MLP neurons of a small language model. Each row is named by its layer, matrix (up: input weights; down: output weights) and neuron, and shows model dimensions 64-191. Each number is 128 + 24 x the weight over its row's rms, rounded and kept within 0 to 255.
After each neuron's rows, "fires on" lists the tokens most often at its 100 highest values on Wikipedia text that the model never trained on. A number after a token or word is its count.

L5.up82 [150 110 155 134 134  94 135 131 107 153 123 122 109 129 139 126 167 143 127 125 112 160 134 102 146 125  86 171 134 147 152 115 141 109 134 162 125 109 133 103 106 162  87 132  97 128  99 146 150 103 143  90 127 154  88 116 135 157  98 114  90 123 106 144 164 106 107 167 164 130 115 118 116 117 156 140 123 137 126 144 162 142 163  68 169 113 102 149 147 152 108 113 130  79 126  97 108 137  94 157 107 122 123 114 141 128 140  80 127 109 127 142 138  77 135 100 116 129 136 124 143  99 145  87 138 167 136 140]
L5.down82 [106 115 111 157 108 125 110  84 137 135 163 154 133 131 126 143 131 123 127 135 152 153 113 122 142 110 132 150 100 151 100 152 136 136  95 104 137 123 107 129 161 115 167  87  59 112 146 103 114 100  91 127 168 135  97 144 109 141 110 169 115 129 152 145  89 106 123 129 105 119 130 180 127 130 106 117 153 113  88 147  88 116  77 166 107 187 125 165 127 119 134 156 126 151 102 147 119 145 155 150 142 133 136 144 132 148 141 153 145 127 150 138  82 217 146 150  93  96 127 146 119 143 124 115 111  79 113 133]
fires on: "d" 47, "l" 23, "t" 7, "n" 6, "ce" 5

L7.up226 [119 100 118 133 160 174 151 120 109  80 103 123 143 116 162 122 148 135 131  82 144 126 139 151 115 101 101 128 154  97  79 138 148 114 165 162 142 168 150 152  80 110 123 136 150 156 123 151 123  99 171 109  96  92 152 150 118 124 106 131 135 168 103 165 142 124  66  88 123 100 150 153 100 105 150 128  95 107 160 103 123 139 144 154 112  92 155 109 106 118  72 113 103 137 158 128 156 139 141 176  98 181 163 130 159 146 122 139 112 104 166 126 169 113 117 132 141 139  88 128 119 119 118 147 154 169 151 113]
L7.down226 [108 178 173 128 156 116  83 146 110 146 167 131  78  75 143 125  83  71 122 135 149 101 122 140 125 132 124  97 106 139 134 166 106 105  86 174  89 122 112 135 145 128 158 133  99 154  89 122 123 123  75 164 126 115 173 103 159 110 127 135 118 133 139 132 133  89 182 118 143 157 138 144 151 134 106 129 157 153 116 134 149 142 133 106 140 142 106 134 156 121 120 160 103  93 122 152 122 109 147 148  65  67 133 155 113 135 122 113  97 174 145  95 114 155 130  89 157 108 128 152 151 140  81 113 133 140 132 140]
fires on: " |" 19, "e" 13, "om" 12, "ch" 10, "el" 7

L7.up206 [126 143 124 101 127 100 121 146 157 129 147 135 151  92 150 105 113 170 136 112 137 130 119 147 125 111 114 109 144 121 132  80 132 151 147 138 165 121 150 104 139 146 106 136 115 107 127 152 110 120 115  81 155 115 154 146 135 155 142 147 112 133 167 134 103  95  83 130 120 140 122  82 130 122 126 105 130 153  96 119 126  91  48 146 120  66 143 179 120 117 119  92 114  79 146 155 164 121 142 103 188 121 151 139 112 114  82 130 128 119 164 134 116 152 113 153 161 163 138 113 125 155 146 123 105 123 144 137]
L7.down206 [122 150 127 145 106 143  82  73 132 173  85 105 138 154  94 138 177 125  97 118 105 107 159 133 106 108 133 130 120 100 118 123  99 170 130 110 111  98 116 149  89 156 102 156 101 114 172 123 119 121 135 120 112 130 103 122 126  67 112 102 167 186 140 142 104 111 186 146 124 113 179 108 181 132 124 116  95 100 133 151 156 169 121  83 131 129  91 112 106 141 135 149 127 145 140  97 164 105 126 104 141 161 135  97 133 157 140 158 126 147 108 114 140 122  94 128 124 112 125 114 119 153 162 146 134 157 135 140]
fires on: "u" 14, "ian" 14, "p" 12, " " 12, "et" 10

L7.up315 [118 144 118 163 132 160 118 147 108 160 107 120 131 115  81 125 104 127 143 102 136 151  82 134 126 107 134 130 159 159 101 145 140 115 134 132 143 185 141 159 140 145 154 103 159 137 157 160 122  80 102 158 146 129 114 149  91 100 114 146 135 131 153  98 124 144  99 113  89 126 108 105 121 124  56 118  80  77 128 126  89 157  97 150 137 121 143 101 143  83 136 148 125 129 122 123 101 148 112 148  83 126  86 118  61 100 147  72 138 168 145 109 136 135 167 114 134 143 118 123 145 102 102 119 121 153 162  79]
L7.down315 [150 164 136  99 111 106 145 132 128 138 145 107 121 109 128  94 126 140 121 135 135  85 121 133  96 130 155 114 112  81 114  92 129  65 150 174 155 188  91 135 110 129 120 139 126 106 134 109 127 140  69 106 134 132 154 128 114 142 137 140 106 109 147  97 155 126 129 124 152 137 162 117 140 107 158 178 123 165  88 132 142 109 110 126 150 157 156  68 168 142 142 154 126 117 101 129 165 109 115 148 121 135 120 140  85 124 140 149 135 151 120 109 146 154 120 148 125  91  99 108 179 132 137  87 129  93  79 136]
fires on: "r" 23, "l" 17, "el" 17, "b" 15, "ig" 7, "ol" 6

L6.up63 [144 134 118 150 119 120 127 134  93 139 189 139 149 132 118  95 116 132 102 152 150 119 115 115 126 177 144 162 141 142  94  94 138 106 114 121  97 171 118 106 129 117 129 161 142 103 157  86  85 127 132 155 133 125 155 126 168 160 140 121 128 125 169 134 132 148 146 104  97 116 116 102 195 122 134 145 122 109 128 133 139 112 148 150 105 109 150  99 154 117 124 100 126  93 133 151 142 149  93 159 196 135  77 134 140 154 145 181 123 101 114 125 155 150 184 125 129 140 126 122 144 126 156  87 158 140  90 134]
L6.down63 [166 119 141 109 135 144 172  88 148 122  98  89 142 115 169 145 133  85 133 182  90 113 173 117 135 103  99 143 121 119 141  91 142 110  99 114 177 148  96 113  71 141 132 131 121 160 185 103 141 113 174 151 140  83 129 150 114 165 145 128 151 116 100 107 100 121 140 136 118 152 149 146 137 178 127 131 128 113 120 113 113 144 120 111 110  98 113 122 173 125 120 122 113 119 128 109 129  95 126 132 174 140 150 143 124 144 116 103 136 101 128 153 107 137 153 130 130 153 168 127 135 151 137 109  78 151 100 155]
fires on: "e" 26, "ill" 18, "il" 16, "iv" 11, "it" 6

L8.up128 [114 128 109 115 137 104 119 146 123 109 143 120 142 120 177 125 109 137 111 129 133  87 130 120 161 141 122 107 123 134 137 146 157 102 158  74 120 128 162 137 105 112 111 166 148 123 102 147 185 106 106 132 161 128 116 131 137 111 160 132 144 141 172 100 121 164 122 136 121 100 139 137 127 140 159  99 177 130 110 121 111  77 124 112 108  95  81 130 133 116 113 114 168 112 142 146 144 154  98 118 136 131 109 197 121 140 140 123 133 161 128 134 166 117 109 133 133 111 109 123 107  98 151 149 155 196 183  97]
L8.down128 [131 148 142 131  96 116 150 115  93 123 163 134  75 123 103 159 125 130 114 162 158 133 124 104  83 162 139 126  54 169 121  99 145 127 130 116 124 138 100  98 130 112 143 125 146 114 138 127 134 124 118 114 136 131 118  90 153  94 146 115 128 111 150 197  91 157 117 153 137 143  98 168  96 126 138 126  77 141 143 109 133 120 123 151 138  72  78 102 155 155 112 147 140 123 105 135 106 100 159 109 131 109 149 117 191 109 189 120 116 121 133 145  72 105 114 115 126 178 174 104 103 131 121  93 105 101 139 156]
fires on: "f" 30, "ro" 23, "in" 20, "le" 6, "er" 5

L6.up217 [129 130 150  74  96 150 120 154 125 135 138 117  82 132 138 134 141 147  78  92 113 104 132 112 115 196 137 170 118 128 140 142 101 149 163 144 135 154 161 131 141 109 147 149  92 142 129 104 117 130  96 123 147 147 127 101 164 112 146 142 140 115 145 146 119 109 127 100 121 103 129 191 163 105 151  92 149 139 110  82 105 151  90 158  76 110 100 136 122 120 122 111 110 125 125 138 128 112 131 153 145 144 135 166 117 141 140 129 131 130 126 123  73 108 141 144 129 150 144 128 100 144  85 123 139  92 142 145]
L6.down217 [151  90 155 105 139  87 149 117 143 125 110 159  96 138 119 138  99 100 123 152 130 115 105 137 110  96 119 156 171 114  99 108 152 130 126 131 122 140 131 159 171 124 150 143 110 137 122 111 114 133 123 159 141 118 147 152 102 131  97 143 143 120 144 118 156 131 172 143 153  94 128 117 106 119 133 112 141 178 143 151  78 120 157 134 129  89 110 141 100 161 119 122 123 154 115 153 128  75  93 115 117  85 162 138 132  92  87 122  83 104 184 129 125 166 136 151 148 148 115 168 148 127  80  90 109 151 126 110]
fires on: "0" 38, "al" 15, "5" 11, "s" 8, "f" 5, "ian" 5

L8.up198 [137 149 109 147 142 119  86 111 100  89  37 136 200 148 151  99 138 120 155 131 144 135 145 126 104 128 139 132 143 112 115 111 150 127 109  96 138 108 115 116 140 137 107 164 111 175 160 127 100 100 155  89 137 141  85 140 142 153 123 116 132 154 128 160 134 112 109 112 142 126 200 130 136 110 119 130 104 124 163 164 120 119 114 117  95 115 110 117 151 125 112 126 114 142 105 166 129 128 124 101 128 146 124  93 131 103  83 148 158 120 133 119 105 155 113 128 135 146 120  96 178 189 148 150 160 125 169 110]
L8.down198 [ 97 153 156 107 143 122 161 110 133 165 123 120  70 109  89 157 123 107  90 122 110 114 137 155 134 128  94  97 105 128 107 106 142  96  94 173 136 121 115 200  85 150 123  86 109  94 151  70 133 128  64 183 138 103 128 141 127 131 150 132 139 129 128 133 136 115 127 130 131 126  76 125 160  93 137 167 156 140 131 126 169 141 146 130 132 131 164  97 131  95 124 130 123 140 135 102 111 124 149 150 116 105 159 195  96 122 161 128 120 171 117 165 120 137 135 134 125 130 137 126  85 108 166 144 111 117  74 107]
fires on: "om" 29, "ou" 17, "al" 10, "es" 6, "e" 5, "he" 5

L8.up163 [131 159  96  99 122 108 152 166 134 117 101 114 128 151  80 144 111 128 114 108 114 123 178 119 144 134 119 153 113 141 155 115 170 145 137 116 130 104 116  94 102 113 139 121 150 110 148 100  94 111 117 127 156 131 140 109 102 140 171 102 141 154 123 102 116 119 115 144 121 128 119 101 134 119 108 135  77 153 130 181 125 126 158 129 116 126 150 131 164 133 130 129  45 178 138 120 120 148 110  88 138 127 103 125  94 127 155 135 160  95 160  90 142 108 105 135  92 125 106 100 166 117 166 106 136  96 121  66]
L8.down163 [192 106 157 114 171 133 120 111 168 131 108 148 125 125 135 165 151 162 113 181 116 119 148 151 131 109 116 115 127 107 124 101 168 108 104 160 105 205 174 141 122 148 128 140 109 111 142 146  97 125 100 143 118 138 139 109 108  93 117 122 110 127  78 114 137 105 134 123 151 146 113 143  92 143 131  81 133 119  95 138 139 149 174 130 122 110 135 148 152 158 127 123 115 106 140 101 118 167 207 141 102  94 138 120 117 129 129 135 168 179 107 161 126 106 157 119 114 126 164 103 138 107 137 141  98 154 104 118]
fires on: "e" 25, "s" 18, "r" 13, " h" 9, "u" 8, "ec" 5

L5.up210 [144 146 168 129 138 160 141 114 134 166 111 166 129  97 107  69 101 154 137 137 124 133  89 109 145 108 105 112 120 128 134 131  82 147 116 135 126 126 110 140 148 114 140 153 173  88 140 109 125 108 130 157 146 112 125 143  99 133 153 144 117 192 157 102 148 152 133  99 109 111 140 110 105  97 110 100 156 135 153 148  96 144 116 142 109 119  79 121 117 126 116 136  85 111 143 137 135 139 149  89 128 126  75 171 156 121 107 138 105 139 113 137 187 124  91 164 146 156  97  94  77  93 127 100 150 119 167  99]
L5.down210 [137 140  96 131 159  95  89 107 120 118 110 115 104 196 141 159 101 114 105 101 100 128 173 162 116 154 161 138 129  90 136 114 190 125 143 127 122  98 159 160 133 157 130 111  77 165 147 114 128 122 126 102 113 102 174 125 158 131 122 106 129  99  70 143 117 129 181 148 142 146 147 150 140 137 120 125  92  82 140 122 120 138 135 149 100 124 111 131 116 103 140 151 177 154 115 151 107 121 119 116  86 120 150 126 119 151 127 132 178 134 148 107 128 127 138 145 125  98 143  91 138 140 120 121 101 126 101 166]
fires on: "re" 40, "es" 11, "ec" 8, "en" 7, "ar" 6

L5.up229 [ 80 136 136  98 138 123 143 153 141 104 161 119 101 117  72 134 145  97 116 119  73 179 113  86 143 157 168 102 105 145 106 117 153 141  84 113 101 104 131 186 151 133 162  86 150 129 105 124 157 111 134 111 129 145 153 101  99 136 128 154 110  98 156 114 108 144 109 146 162 113 136 139 113 133 112  93 140 133 116 112 126 168 203 147 113 148 109 122 136 115 132  98 139  95 135 157 183 114 119 119  90 123 145 114 137 165 135 132 120 112 129 115 114 145 118 143 130 147 133 110 141 142 171 107 103 105 117 126]
L5.down229 [115 170 120 128 136 154 141 112 142 142 107  80 139  80 108 166 132 158 123 139 119  85 112 123 131  98 106 155 121 153 106 155 146 117 139 209  87 151 111 103 134  96 141 136 128 111 152 120 144 172 125 145 128 157 108 148  93 142 121 149 148 153 123  78 145 117 119 117 142 141 123 146  98 155 117 104 108 115 123 155 101 112 116 114 168 117 120 103 134 150 158 145 100 139 122 113 145 146  54 106 132 153 117 127 139 136 134 119 116 158 125 107 135 121 135 108 107  96 139 115 115 114 131 153 123 125 121 123]
fires on: "t" 53, "at" 19, " 7" 9, "y" 4, " 8" 4, " 6" 4

L5.up377 [147 197 132 131 122 135 129 157 144 124 127 105 124 133 124 108 128 183 131 134 100 161 104 112 117 127 166  85 132 167 155 136 151 122 176 115 107 147 141 155 147 181 106  87 146 127 140  97 142  76  97 112 119 108  74 162 118 143  82 153 132  79 133 131  85 141 121 123 142 114 106 139 108 136 127 179 143  99 120 136 115 153 132 150  63 109 100 128 106 118 111 130 147 126 118 131 128 164 126 176 165 118 172 145 126 130 154  92 122 150 132  98 125 122 104 136 106 102 118 111 116 145  90 101 114 169 145  90]
L5.down377 [133 104 137 142 136 152 131 138 138 100 122 125 179 132 117 139  91 113 119 121 110 124 133 152 147 144 113 130  91 144 110 131 158 124 116 163 131 121 118 131 104 149 150 135 170 110 116 129 161  83 117 147 119  92 151 120 134 119 178 163 156 161 117 125 175 103 169  80 159 168 165 109 150 130 148 113 139 154 129 128  82 142 127 119 168 128 126 115 147 152 144 167 143 153 128  96 157 124  66 112 179 141  90 141 149 143  85 156 103 115 133 155 149 103 108 138 108  95 155  99 126  92 174  92 123  57 133 157]
fires on: "p" 24, "A" 16, "b" 16, "l" 12, "C" 8, "R" 6

L7.up130 [152 133 146 107 131 145 149 150 140 111 159 117 140 127  95 136 152 128 116 124  87 147 106 105 109 153 154 143 120 145 137 134  57 149 107 145  75  62 141 154 118 143 120 138 146 155 158 121 147 117 176 125 202 126 132 142 110 149  79 154 107 107 117 114 144 126 125 119 138 124 131 115 130 130 168 121 148 148 119 137 121 111 119  97 143 123 120 103 138 138 122 158  84 114  81 165 116 153  88 114 106 146 138 132 109 170 108  74 165 105 144 113 115  93 144  87 146 139 110 114 122 135 171  92 144 116 118 127]
L7.down130 [148 101  95 148 119 117 140 140 114 149 114 112 136 112 155 116  58 174  84 130 121 131 136 133 133 117 134 125 179 120  84 142 196 109 106 128 111 174 109 114 110 101 138 138 139 117  91 134 127 133  99 133 154 130 138 145 166 148 112 110 129  88 135 138 142 137 184 136 134 130 136 151 111 139 117  93  87 150 134 156 114 123 114 114  77 145 143 120 129 135 162  83 140  97 153 173 125 108 140 152 121 128 126 148 128 102 113 125 137 139 148 177 129 171 145 137  92 128 101 141 102 135 106 120 115 134 117 110]
fires on: "at" 41, "y" 22, "n" 13, "her" 7, "d" 5, "ent" 4

L6.up241 [ 81  96 128 156 168 159 142 159 138 185 114 126 139 112 119 151 138 168 102 112 146 124  79 134 120 149 157 105 169 116 108 151 155 135 128 127 112 127 151 142 118 122 151 125 112 127 101 153  87 116 135 135 113  93 116 149 128 171 118 194 141 149 164 161 145 143 126 158 122  90 161  93 115 143 180 122 128 114 131 156 123 103 126 114 115 119 145 142 138 146 117 176 107 111 122 118 124 108 138 164 148 134  95 114 111  97  96 132 131 131 151 120 207 115 140 174 109 135 102 154 140 153 123 124  96 116 154 149]
L6.down241 [162 134 133 116 119 154 103 120 155 120 174 131 188 141  90  97 108 151 165 128 104 122 182  99 120 142 137 111 143 121 147 134 130 104 105 137 105 139 144 125 132 116 111 139 142 112 144 120 159 113 114 144 133 149 130  94 122  91 123 129  75 117 115 114 120 118 116 139 113 194  96 148 160 151  83 147  79 141 144  99 136 152 123 168 145 127 157 106 149 110 131 105 104 139 134 134 148 167 134  90 143 108 148 126 130 128 125 171 141 143 115 145  91  82 104 103 138 121 116 133 118  79  77  97 139 135 113 132]
fires on: "ur" 43, "e" 22, "ich" 5, "v" 4, "ive" 4, "en" 4

L5.up320 [ 86 114 163  89 111 148 121  88 133 154 106 189 177 119 143 133 119 117 160 170 157  75 107 139 132 106 112 147 137  87 122 137 166 131 122 119 122 124  79 117 153 138  96 122 146 137 109 173 110 121 138 144 110 169 128 124 100 135 162 109 152 148 142 133 164 101 113 128 140 107 135  97 136 154 138 127 129 124 130 143 130 133 125 144 140 100 109 130 168 150 140 183 111 118 144  99 100 132 124 107 120 158  90 127 111  98 156 154 120 134 117 107 144  95 144 167 132 139 144 138 112  74  68 146  95 107 144 143]
L5.down320 [124 110  80 150 113  85 116 152 148 101 112 111 135 131 138 139 117 155 112 134  93 154 148 116 121 171 155 135 172 141 109 124 167 150 122 169 131 134 190 140 142  92 137 109 150 137 139 111 153 157 119 143 146 117 150 118 119 135 148 126 119 122 122 161 117 120 110 141 132 150  96 133 130 135 112 107  81 157 102 117 141  96  98 127 155 114 165 137 116 123 102  93 116 111 154 159 120 145 144 138 161 125 130 176 160 150 108 133 167 129 147 139 147 128 103 136 124 100 125 132 166 151 136 107 148 132 120 101]
fires on: "e" 80, "re" 12

L5.up89 [114 150 121 138 139 146 147 112 144 149 155 151 135 134  69  92 127 137 138 160 112  98 136 148  85 159 141 151 144 138 123 122 124 152 144  98 140 132 141  89 122  79 128  81 132 118 113  74 120 121 132 136 106 139 157 115 126 113 146 122 105 103 153 146 114 109  91 142 115 138 142 115 112 121 149 153 139 132 165 103 129  91 120 108 106 130 161  86 133  99 114  81 182 153 120 174 141 152 120 131 160  97 143 121 116  74 149 157 130  91 117 144 117 133 111 146 130 132 118 115 145 168 125 133 135 109 110 170]
L5.down89 [169 113 179  98 146 111 154 139 103 114 157  96 131 157 131 129 123  83 137 116  97 137 139 109 149 106 119  89 108 109 114  92 150  85 115 105 123 120 157 146 145 108 185 170 129 186 122 107 122 144 128 140 107 137 148 115 140 135  99 132 130 131 106 122 125 149 111  96 115 140 125 179 153 126 146 151  89 105 129 135  93 153 136 121 126  76 128 144 132 142 111  99 111 116 153 107  94 152 101 122 130  97 113 175 153 119 124 139 126 132 166 122 140 137 156 107 117 117 122 115 181 133 101 100 130 175 183 109]
fires on: "e" 27, "and" 23, "le" 15, "es" 6, "ill" 5

L5.up133 [ 91 113 129 134 111 136 145 116 103 103 147 128 110 102 133  92 112 157 132 113  79 146 187 167 114 116 125 130 130 126 168 147 121 155 145 163 147 129 113 110 124 133 121 119 112 158 132 132 111  78 152 150 154  91 167 128  78 158 127 112 130 130 134 108 119 142 143  87 117 144 130 159 138 108 103  77 120 164 145 147 138 131 161  83 122 126 113 124  94 150 124 118  76  92 132 105 114 160 122  78 144 141 150 134 103  96  86 118 129 113 118 156 139 169  70 111 112  81 152 124 129 126 105  97 130 151  84 137]
L5.down133 [165 157 131 100 122 126 135 154 144 170 123 158  80 166  92 166 160 163 170 141 124 117 119 112 135 148 123 133 154  87 116 176 144 127 139 107 108 150 148 126 133 134 107 127 149 107 125 128 157 122  68 115 130 164 119  97 127 146 146 176 124  64  97 138 130  95 117 147 154 111 132 127 109 130 126 141 159  96 131 105 117 191  90 115 139 119 150 109 155 113  88 145 167 127 110 137 117 103 148 148  72 113 105 121 125 165 125 133  95 160 104 112 140  79 141 109 159 104 110 100 159 137 123 151 132 116 149 159]
fires on: "t" 26, "f" 23, "e" 8, "er" 8, "," 7, "h" 7

L8.up195 [172 144 129 107 169 137 115  94 136 121 107 106 125 144 147 131 162 122  83 144 142 131 139 114 116 147 139  97 127 142  94  83 120 149 117 160 127 127 151 121 115 101 114 124 174 123 120 138 166  93 100 100 171 145 128  79 126 183 145 132 177 156 149  97 145 169 115 164 126 127 130  94  96 123 141 128 107  96  90 120 124 107  90 120 117 118 125 147 163  89 134  95  92 109  99 160 141 153 150 142 133 122 151 138 140 155 134 143 129 118 145 114  72 134 133 104 176 135 153 137 135 114  86 106 127 125  99 110]
L8.down195 [122 144 135 131 127 129 141  94 122 139 125 123  99  96 102 157 109 104 113 170  97 116 105 121 147 106 124 162 120 154 151 144 127 131 172 156 152 153 112 111 123  86 131 138 113 129 140  68 104 154 136 134 113 102 180 151 147 129 112 119 119 160 142 146 127 156 118  98 130 143 116 164 114 143 146 144 124 154 120 121 146 135 139  97  97 111  99 106 112  81 111 171 169 115 157  80 144 116 129 126 128 169 150 125 105 113 104 151 134 145 141 117 131 132 141 149 117 103 106 121 166 152 143 147 172 144 117 159]
fires on: "f" 29, "he" 21, "p" 16, "et" 9, "od" 8

L5.up14 [193 142 150 139 153 131 151 118 162  92 118 116 134  97 109 123 128 140  90 147  91 107 113 136 107 141 138 108 106  95 146 111 152 134 132  91 130 134 173 132 171 127 167  92 149 138 137 123 141 129  87 102 105 142 146 125 123  98 106 149 130 110  93 107 161 132 110 115 102 128 126 136 112 141 153 111 137 143 110 111 115 122 147 119 131 140 162 157 122 134  98 125 137 128 121 121 109 157  93 153 133 121 147 182  99 127 125 142 168 171 107  92 150 164 157 143 136 149 153 135 143 125 138 126  97 166 126 155]
L5.down14 [122 110 152 122 100 166 152 104 117 151  83 121 153 118  86 106 143 130 132 161 151 127 139 103 129 115 106 164 120 118 127 139 110 116 117 107  95 164 135  92 112 123 101 108 129 111  97 157 178 110 115 118 115 186  97 139  77 172 110  90 141 150 140 171 131 136 130 139 119 163 159 136 123 139  85 136  94 139 146 140 145 186 100  99  83 122 129 114 114 115 117  98 138 138 104 122 132 126 150 109 148 119 133 111 137 114 110 159 150 113 138 132 109 130 113  95 145 173  84 125 143 133 163 128 127 127 145 123]
fires on: "f" 33, "w" 24, "n" 19, "ro" 14

L7.up184 [116 143 140 148 124 132  77 123  86 111 140 106 104 125 160 132 156 193  73  80 115 107 133  65 111  86 137  91  99 117  98 142 133 157 128 102 101 142 131 133 124 124 100 169 137 120 120 123 170 123 171 111 144  78  91 127 138 115 134 109 161 113 137 110 103 154  96 114 151 134 158  98 162 105 116 133 100 128 102 110 151 135 167 113 100 140 135 142 144 115 117 148 121 113 153  86 127 107 164 123 103 169 113 118 151 109 117 151  98  84 145 127 153  88 113 116 138 134 147 152 127 131 111 126 115 151 142 109]
L7.down184 [ 80 139 152  91 139 117 129  81 134 113 179 141 109 160 105 116 106 107 144 167 103 157  97 139 169 145 108 110  99 134 177 103  85 113 134 182 153 110 114 151 140 164 152 114 114 157  96 153 131 146 106 112  97 131 131 135 110 120 131 124 188 137 137 141 125 157 145 142  97 100 102 145 138 142 139  80 100 131 140 129 170 108  96 132 122 115 107 130 124 109 115 159 146  90 151 147 104 128 126 142 148  91 132 132 113 127  71 123 130 147 173 123  68 159 143 129 110 135 159 130 121 135 168 124 135 110 135 136]
fires on: "et" 21, "o" 14, "le" 14, "l" 13, "ers" 10, "t" 6

L7.up235 [109 122 100 112 120 144 150 151 136 110 137 136 146  99 123 123 148 102 111 158 139 105 135 165 128 153 148 140 154 105 122 160 142 141 122 131 110 146  85 116 141 110  84  56 132  86  98 106 183 129 141 147 142 159  81 152 106 130 116 151 135 149 129 142 138 123 123 156  85 129  99 128 137 140 134 149  69 149  98 129 109 121 144 137 182 140  81 155 179 147 169 144 113 118 147  97 137 119 109 130 107 167 116  78 115 160 165 135 109 105 110 120 112 115 128 157 168 132 135 126 144 108 135 132 168 155 140 122]
L7.down235 [146 117 167 127 127 115 160 124 120 108 149  96 147 150 135 147 120 116 130 136  81 155 144 110  75 138 115 162 162 146 110 128 112 133 153 150 115 116 156 147 105 137 118 151 125 158 155 157 107 126 154 124 169 130 114 118  99 142 139 146 151 122 114 139 143 134 110  70 142 168 119 131  99 185  75 132 143  98 145 130 155 158 165 139 130  87 107 152 107  70  88 110 108 154  96 167 133 122 146  88 130 119 132 159  75  99 124 147 122 107 109 108 114  86 113 122 105 134 145 126 175 149 116 123 144 123 122 110]
fires on: "ran" 18, "y" 17, "re" 15, "b" 13, "v" 7, "ur" 4

L7.up353 [151 127 114 131  84 187 189 154 116  93 128 153 106 128 110 114 155 113 133 109 123 140 137 105 102 112  95 103 128 130 151 142 177 113 145 142  42  89 139  95  86  99 140 112 155 170 128  90  94 115 116 151 125 142 153 173 133 129 144 132 111 168  95 115 133 155 141 131 167 152 138  99 104 154 153 145 107 116 109 111  97 119 143 173  92 121 116 117 133 155 122 116 102 161 136 187 138 123 130  86 174 121 167 158 148 167 104 138 118 113 136 132 128 125 119 106 144 112 135 132 128 155 118 111 127 111 108  97]
L7.down353 [146 107 132 151 135 133 138 144 166  86 103 176 125 142  87 110 142  97 146 126 114 101 160 112 151 101 131 100 132 128 102 125  91 128 114 153 134 164 145 158 179 137  97  86 157  98 165 128 110 153 124 131 129 128 131 114 121 105  77 176 114  81 132 142 163 127 125 110  92 112 170 139 139 157 124 107 126 159  85 112  87 112 120 103 171 108 160 170 151  89 143 154 142 144 116  76 100 153 155 144 101 117 100 148 131 116 171 114 119 179 105 147 114 156 133 147 140  91 157 102 116 110 127 144 145 133  98 110]
fires on: "es" 23, " S" 13, "S" 12, "qu" 8, " s" 8

L8.up359 [101 123 117  94 137  99 132  79 119 115 102 138 176 165 137 124 131 121 161 126  95 149 155  83 104  96  91 104 101 113 128 117 138 163 129 112  97 162  87 107 136 145 135 117 107 112 133 115 138 108 102  87 130 162 129 173 159  79 125 147 148 129 135 173 150 143 112 164 111 133 128 150  89 112 154 127 133 116 113 106 122 106 160 147 168 133 150  88 171 129  88 121 115 157 114 155 161 130 133 128 113 114 115  86 130 136 106 114 145 148 145 131 105 143 127 136 142 114 109 103 110 110 139 154 132 144 115 128]
L8.down359 [122 124 154 132 125 146 100 135 129 137 140 159 127 131 132 122 111 106 142 146 109 153  97  98 140 140 194 157 149 129 115 112 112 134 110  84 114  96 145 182  85 126 122 139 163 128 112 104 139 175 178 132 110 124 128 130 126 137 133 114 134 147 132 119 130 147 151 143  98 109 141  95 157  98 130 106 102  88 112  87 137 110 155 155 115 103 156 136 126 182 178 114 121 121 159  58 159 121 130  92 135 117 105 139 114 127 107 159  83 126 116 120 161 116 118 127 135 143  88 189 159 144  91 150 178 109 108 141]
fires on: " by" 19, "c" 13, "p" 10, " with" 10, " g" 8

L8.up378 [144 119 105 186  95 135 116 136 167 160 124 133  93 149 132 169 115 139 112 132 199  82 134 171 125  73 112 127 160 145 135 163 111 138 130  81 134 119  97 132  90 111 159 117  98 143 146 122  87 141 134 165 129 134 108 116 104 154 143 147 120 126 148  94 176 146 110 151 102 108 124 106 140 130 176 131 112 134 113 134  78 117 161 117 122 139 163 107 132 140 116  91 100 107 124 147 156 117  97 146 132 110 133 119 122 109 162 139 110 136 142 107 132 103 127 117 149 104  86  99 129 119 143 163 140 141 169 109]
L8.down378 [180  95 140 106 110 108  99 111 128 147  71 116 117 125 120  96 134 111 147 135  65  88 124 119 154 143 130 121 116  97 151 116  94 165 157 148 120 127 142  98 136 161 135 118 126 141 148 150 112 143 116 134 143 150 154 110 157 136 111 113 123 119  82 120 125 102 145  93 106 128  81 127  89 129  91 119 136 171 101  90 168 123 116 136  85  79 123  99 148 167 128 192 115 167 117 119 180 156 131 150 141 161 142 124 126  99 112 115 148 124 100 128 152  90 142 151 154 129 129 135 132  80 159 143 138 128 142 149]
fires on: "l" 14, "os" 14, "ol" 13, "z" 12, "e" 9, "r" 8

L6.up320 [111 157 121 114 137 156 138 117  99 162 151 104  62 123 188 134 186 116  82  99 130 172 156 103 139 105 156 114 107 134 137 125 129 124 180 152 163  93 162 144 116 142 107 115 129 153 180 108 124  87 143 121 123  84 153 100 131 154 167 132 128 157 108 128 123 105 130 187 167 142 127 169 115  95  67 118  85 139 122 131 148 128 122 112 102 166 132 137  94 134  99 118 114 122 157 130 128 129 122 130 158 164 114 138 121 119 120 136 108 130  97 129 120 129  97 163 147 120 140 138 110 134  66 138 133 141 110 117]
L6.down320 [163 134 131 142 104 140  95 124 179 124 160 130 129 125 119 151 130  82 134 118 144 125 123 171 106 161 110 135 163 129 161 123  96  95 106 132 104 124 161 149 167 157 132 109  77 102 138  98 143 132 143 116 126 134 124 105 104  85 127  87  86 113 123 106 153 143 153 160 154  77 139 114 120 127 134 119 158 129 137 109 149 117 114 175 181 100 156 142 116 120 130 132 146 125 134 155 106 106  82 107 106 135 154 141 120 128 152 137 129  82 153 109 102 124 158 116  74 137 118 112 117 164 121 111 111 126 115 139]
fires on: "t" 32, "s" 21, "f" 20, "l" 16, "ol" 8